Part of a small language model's weights.
Size: 12 layers, MLP 640 tanh GELU.
MLP neurons of a small language model. Each row is named by its layer, matrix (up: input weights; down: output weights) and neuron, and shows model dimensions 0-63. Each number is 200 + 20 x the weight over its row's rms, rounded and kept within 0 to 999.
After each neuron's rows, "fires after" lists the tokens most often just before its 100 highest values on Wikipedia text that the model never trained on. A number after a token or word is its count.

L3.up332,261,244,182,214,217,229,195,225,226,221,192,165,174,203,240,210,193,198,201,205,192,188,181,204,197,214,220,215,210,173,208,197,200,183,213,196,214,205,195,198,201,162,193,158,216,196,198,170,210,182,186,216,195,193,205,193,202,249,216,191,161,204,211,196
L3.down332,204,225,180,242,224,197,214,200,188,188,220,203,202,181,230,189,179,208,210,189,191,218,199,219,224,198,212,204,226,177,172,207,212,174,198,187,217,195,198,194,227,178,211,187,223,200,201,223,196,183,225,208,218,193,201,215,174,204,205,180,241,195,201,217
fires after: " the" 26, "-" 21, " (" 10, " exc" 6, " The" 6, " His" 5

L7.up228,202,199,241,220,177,190,231,198,230,167,194,171,188,240,210,187,214,205,191,223,193,212,208,187,185,202,214,193,190,174,201,198,171,202,209,188,217,183,200,193,221,174,200,210,182,205,227,239,228,191,201,185,245,211,190,181,204,192,178,183,198,196,214,226
L7.down228,180,213,228,207,222,199,208,181,181,215,185,185,217,170,183,229,219,233,235,200,214,198,208,253,201,181,188,149,191,173,209,206,183,182,201,201,185,204,201,210,226,220,182,190,212,193,220,196,239,175,166,195,210,205,193,187,208,173,208,208,240,205,205,193
fires after: "-" 40, " (" 8, " a" 6

L5.up278,184,187,206,179,240,183,203,228,191,189,197,185,202,192,205,178,216,181,180,189,210,210,184,200,215,165,210,220,199,144,179,181,197,194,200,152,160,201,177,197,205,221,225,236,207,169,223,190,192,199,198,207,205,226,188,150,210,190,205,190,198,190,200,197
L5.down278,191,200,197,214,160,213,209,192,205,221,202,224,188,193,174,196,202,198,159,165,196,179,226,184,187,220,205,163,174,252,228,198,194,210,197,254,231,190,211,219,212,200,209,191,215,211,156,189,229,180,192,165,177,187,204,230,188,225,184,196,204,179,204,181
fires after: " to" 27, " did" 9, " would" 8, "t" 4, " does" 4, " should" 4

L3.up552,200,159,189,206,177,217,196,196,179,183,202,203,188,193,193,195,182,227,207,191,177,227,223,154,197,189,208,229,213,173,199,215,244,183,197,219,209,187,193,193,220,183,223,243,228,195,194,204,177,198,169,193,221,196,213,214,190,211,192,201,202,202,206,192
L3.down552,177,203,192,193,174,235,170,235,233,195,202,208,196,189,195,208,202,217,224,205,202,184,195,197,205,175,176,234,196,170,215,194,230,220,196,234,178,189,173,190,244,179,210,224,214,190,176,222,201,172,211,222,230,219,220,217,203,243,189,165,212,217,223,149
fires after: " the" 18, "," 15, " |" 13, " −" 9, "–" 8, " +" 6

L3.up307,209,177,188,210,220,194,185,203,177,217,221,219,220,165,172,225,238,229,193,219,225,217,190,179,195,191,184,184,169,207,214,180,203,188,195,200,196,228,195,190,206,213,232,206,221,218,205,226,197,215,170,201,218,216,193,223,201,194,187,226,197,220,192,235
L3.down307,207,201,159,199,180,195,165,202,237,191,230,218,171,223,193,190,210,189,211,186,175,186,181,190,217,218,215,182,195,178,182,220,207,199,210,190,195,210,187,192,207,182,224,230,158,274,192,163,189,213,206,233,197,199,184,219,198,200,206,167,188,180,209,181
fires after: " (" 30, " \"" 16, "#" 5, " E" 4, " '" 4

L6.up506,216,184,172,198,219,205,208,212,211,197,170,240,191,221,209,211,214,184,209,153,180,197,209,198,231,173,166,219,205,223,224,184,176,161,221,221,184,196,185,200,193,201,197,252,200,186,245,213,216,190,205,174,190,205,209,166,216,228,228,164,197,219,201,173
L6.down506,193,176,195,224,209,203,204,204,206,207,201,211,192,181,180,259,200,178,193,189,169,172,225,184,254,184,196,210,201,243,203,174,216,217,201,186,218,167,182,212,173,210,222,229,227,248,240,171,213,206,197,192,179,214,191,199,193,203,207,169,197,205,201,185
fires after: " to" 33, " can" 11, " would" 4, "I" 4

L4.up576,230,203,165,204,207,210,242,209,203,215,170,199,211,202,213,199,195,178,184,196,218,180,229,213,175,180,199,204,164,213,196,208,185,160,181,183,200,207,224,189,176,217,233,186,202,230,206,223,190,221,184,215,180,193,212,205,188,242,216,221,160,172,198,200
L4.down576,182,175,219,192,184,192,175,221,222,220,247,172,187,173,186,211,198,221,233,211,183,204,196,182,193,178,196,180,209,166,235,184,216,193,219,183,215,192,211,222,216,200,201,205,221,204,182,205,197,219,207,177,207,171,215,216,248,180,205,178,197,171,211,204
fires after: "'" 36, " the" 15, " T" 8, "-" 7

L4.up543,191,202,241,216,190,205,205,225,198,191,213,228,192,180,209,196,209,179,170,217,223,202,202,175,206,205,197,227,183,167,184,184,163,188,225,169,211,194,180,179,198,145,218,160,238,192,187,211,211,176,184,219,225,196,200,190,243,206,224,209,194,212,209,221
L4.down543,250,172,183,217,186,197,183,205,187,198,187,137,205,211,188,195,214,216,223,185,195,221,210,235,190,155,206,181,221,161,232,204,185,185,181,193,185,193,204,193,182,192,218,188,224,203,194,201,207,204,211,205,226,257,182,192,169,183,175,219,220,224,178,195
fires after: "-" 33, " a" 8, " un" 6, " ne" 4

L7.up464,194,156,191,210,199,210,198,192,192,157,201,174,209,212,154,205,211,180,212,208,167,168,240,210,182,231,206,209,209,218,199,224,209,201,191,190,196,197,200,232,211,216,156,171,214,214,213,174,179,187,166,165,198,214,231,242,219,187,215,198,190,210,212,227
L7.down464,216,193,167,215,222,224,188,211,197,192,167,207,171,199,192,153,207,189,207,208,174,205,222,143,169,193,196,200,206,178,224,174,214,204,213,202,164,215,165,206,181,210,209,198,210,194,207,193,179,192,190,209,205,211,196,227,204,220,185,218,184,172,236,188
fires after: " (" 23, ":" 16, "|" 8, " |" 6, "{" 5, "," 4

L6.up93,215,198,200,191,220,222,242,190,191,201,255,200,204,209,204,200,198,218,190,170,186,215,250,172,250,188,192,219,190,231,205,241,205,182,221,227,180,206,200,193,171,194,188,223,217,167,208,178,205,190,171,184,195,208,197,191,181,226,236,171,216,162,195,138
L6.down93,246,199,199,190,199,165,185,195,202,206,186,221,171,204,207,227,190,198,193,191,246,183,188,244,224,197,212,174,178,212,198,207,204,165,217,211,203,204,167,221,204,173,176,210,194,201,228,200,229,198,211,192,188,191,186,214,219,213,201,185,199,226,209,229
fires after: " to" 34, " can" 11, " would" 5, " co" 4, " does" 4, " did" 4

L3.up354,179,211,204,214,207,207,218,236,182,194,192,236,182,199,198,198,204,209,220,198,221,208,147,140,180,178,178,206,184,196,219,185,198,194,220,187,221,216,212,212,226,192,224,205,186,188,264,187,156,214,203,203,190,162,184,227,180,205,181,219,218,193,204,202
L3.down354,215,183,218,200,216,209,167,198,212,188,191,230,196,214,201,213,209,223,184,202,236,199,177,216,201,213,220,209,186,263,230,208,164,220,186,220,222,173,198,181,213,180,203,179,229,204,226,223,145,208,204,191,219,188,222,180,253,185,210,202,197,187,227,183
fires after: "." 30, " Z" 10, " St" 9, "=" 6, "St" 4

L6.up203,221,236,190,222,207,203,164,182,174,204,206,188,180,143,206,208,195,219,191,194,216,202,165,224,245,173,199,175,198,175,186,196,220,192,182,206,169,199,204,199,185,174,205,167,155,226,178,206,198,187,191,194,204,171,176,187,207,210,224,182,182,255,222,251
L6.down203,188,207,189,205,161,235,196,225,212,172,228,193,187,186,177,196,240,165,200,224,237,210,214,185,204,198,200,207,216,203,172,209,187,190,198,212,212,228,223,190,189,211,189,225,239,163,237,147,200,214,203,230,217,220,197,173,212,201,249,199,232,182,201,223
fires after: "'" 40, " (" 7, "’" 6, "Wh" 5, "w" 5, " The" 5

L3.up153,203,227,218,205,190,186,189,211,191,197,199,156,196,214,212,171,191,188,218,227,215,192,165,199,196,204,207,210,172,207,172,212,175,176,193,225,202,196,231,217,187,220,189,140,224,201,217,172,209,216,202,223,189,189,209,198,189,228,196,210,185,177,234,211
L3.down153,218,174,203,204,207,220,207,195,175,191,229,175,185,186,183,216,192,196,194,193,206,214,198,150,197,208,201,190,202,167,185,170,195,241,206,194,216,208,191,179,215,184,182,206,216,215,228,233,205,200,209,227,194,161,224,209,237,232,158,196,196,202,198,181
fires after: "=" 22, " the" 20, "-" 11, "\\" 10, " that" 6

L4.up6,207,176,206,212,192,201,195,225,189,237,233,205,205,180,186,196,213,222,198,219,208,218,208,202,189,188,198,182,186,202,185,192,205,182,203,189,216,228,173,199,188,206,180,185,207,217,184,177,235,222,190,189,194,240,206,223,268,185,221,211,157,186,214,196
L4.down6,210,173,196,187,203,186,199,218,198,196,230,218,213,183,195,203,204,192,181,192,253,218,218,197,199,166,178,205,178,193,218,232,208,198,195,202,189,179,181,180,170,196,219,224,169,224,170,205,186,199,221,211,201,185,215,215,228,230,219,201,161,248,218,215
fires after: " (" 60, "-" 21, "=" 4, " \"" 4

L4.up283,197,240,200,229,189,216,167,199,215,170,186,184,198,156,242,218,185,191,202,201,187,200,224,226,196,196,209,252,195,182,220,211,182,178,194,177,177,232,205,206,198,218,221,198,187,179,198,221,192,215,224,191,206,165,192,206,191,219,183,192,171,188,203,182
L4.down283,211,169,201,197,173,195,189,208,187,197,217,176,231,193,204,239,174,200,176,148,235,195,199,185,179,171,167,201,212,198,174,192,214,188,200,202,197,184,193,200,206,229,195,223,202,197,170,210,141,220,183,192,197,214,194,195,162,233,218,198,194,180,211,188
fires after: " a" 44, " an" 12, " the" 7, " As" 4, "-" 4

L5.up53,218,196,168,207,193,202,225,198,200,215,168,196,213,212,170,183,209,189,188,217,206,188,227,193,187,188,202,212,193,226,164,203,187,203,180,247,204,166,222,194,206,210,192,205,196,145,210,171,209,208,205,226,218,208,165,187,210,217,211,189,207,215,187,215
L5.down53,206,145,190,199,207,215,217,246,207,198,204,191,219,203,191,193,139,221,192,209,191,227,230,212,226,220,232,204,221,187,223,221,182,210,180,165,197,198,203,210,178,243,186,197,184,207,219,251,217,216,197,179,186,240,207,182,203,193,227,187,206,182,200,199
fires after: " al" 19, " cr" 10, " in" 6, " par" 6, " Ca" 5, " ac" 5

L4.up477,213,177,190,205,191,187,242,194,187,234,193,164,218,188,187,235,166,196,184,252,220,220,196,196,194,176,206,159,206,184,202,233,173,206,175,208,188,208,226,192,207,182,190,203,196,186,209,184,218,206,177,198,232,204,174,164,211,182,167,215,191,212,180,187
L4.down477,191,206,204,228,222,196,184,197,217,184,155,179,203,177,195,171,217,217,223,201,195,218,179,217,215,213,174,195,174,223,189,204,227,161,186,202,238,167,213,235,188,225,168,196,212,191,215,176,217,190,182,177,201,216,198,180,233,218,208,173,200,158,218,184
fires after: " in" 38, " at" 6, " took" 6

L5.up445,216,177,188,200,193,198,183,204,215,197,196,234,189,203,211,210,179,174,177,220,202,207,186,195,190,188,214,234,194,213,192,194,198,217,210,188,239,193,203,183,215,174,240,169,224,219,184,234,197,180,166,208,221,224,187,182,187,217,225,183,155,221,176,202
L5.down445,191,200,192,226,199,184,191,192,195,193,230,196,183,214,203,211,220,217,200,202,217,168,200,185,177,195,174,179,169,230,207,195,196,233,204,177,213,195,186,218,196,237,178,195,225,213,213,209,218,203,205,206,198,211,188,197,213,199,200,208,193,151,201,193
fires after: " the" 40, " a" 7, "-" 6, " cons" 4, " (" 4

L6.up432,214,216,195,228,224,174,229,197,191,192,186,221,225,193,217,209,211,159,191,205,224,216,209,198,187,207,225,175,195,200,207,200,222,200,195,225,173,249,213,230,194,167,225,208,231,191,231,166,199,216,180,201,224,202,189,196,230,173,156,191,175,208,224,192
L6.down432,160,203,188,155,210,189,196,191,212,195,187,184,195,194,179,178,214,219,185,179,180,176,191,216,224,206,229,194,234,207,184,174,208,194,232,198,195,187,241,194,198,200,203,204,229,207,195,244,195,195,213,176,206,195,198,216,235,198,207,172,210,197,206,224
fires after: " of" 23, " in" 16, " that" 5, " Ind" 5, " Phys" 4

L6.up494,214,211,184,193,207,208,199,203,228,226,194,180,208,208,179,199,154,181,169,208,233,173,200,195,175,170,225,189,224,197,198,212,213,221,230,196,202,191,223,205,158,183,173,231,206,162,187,194,196,165,171,215,205,205,215,161,216,197,198,212,195,191,200,180
L6.down494,206,223,214,205,204,205,202,167,199,182,239,209,203,222,205,201,212,216,197,200,219,167,190,222,191,213,195,234,180,194,193,176,181,209,148,177,180,220,228,207,183,205,211,212,210,223,138,182,208,261,193,188,222,178,212,235,217,215,189,174,198,175,183,210
fires after: " of" 27, " in" 15, "r" 5, "rah" 4, " at" 4

L5.up460,191,175,218,203,228,248,179,187,241,194,207,185,199,198,200,180,218,180,156,174,233,200,212,229,202,186,180,254,173,164,207,181,175,233,186,192,181,224,215,198,184,197,192,227,171,217,222,212,206,216,221,215,195,183,244,199,202,201,215,203,205,204,184,194
L5.down460,242,205,178,176,196,174,208,221,174,184,181,186,226,189,204,201,191,201,216,222,196,202,215,189,198,214,208,165,224,201,194,197,208,204,172,183,219,177,208,216,216,180,180,167,244,187,171,200,193,203,239,200,203,208,151,206,188,204,192,206,199,192,220,206
fires after: " the" 36, " a" 7, " The" 4, "s" 4, " his" 4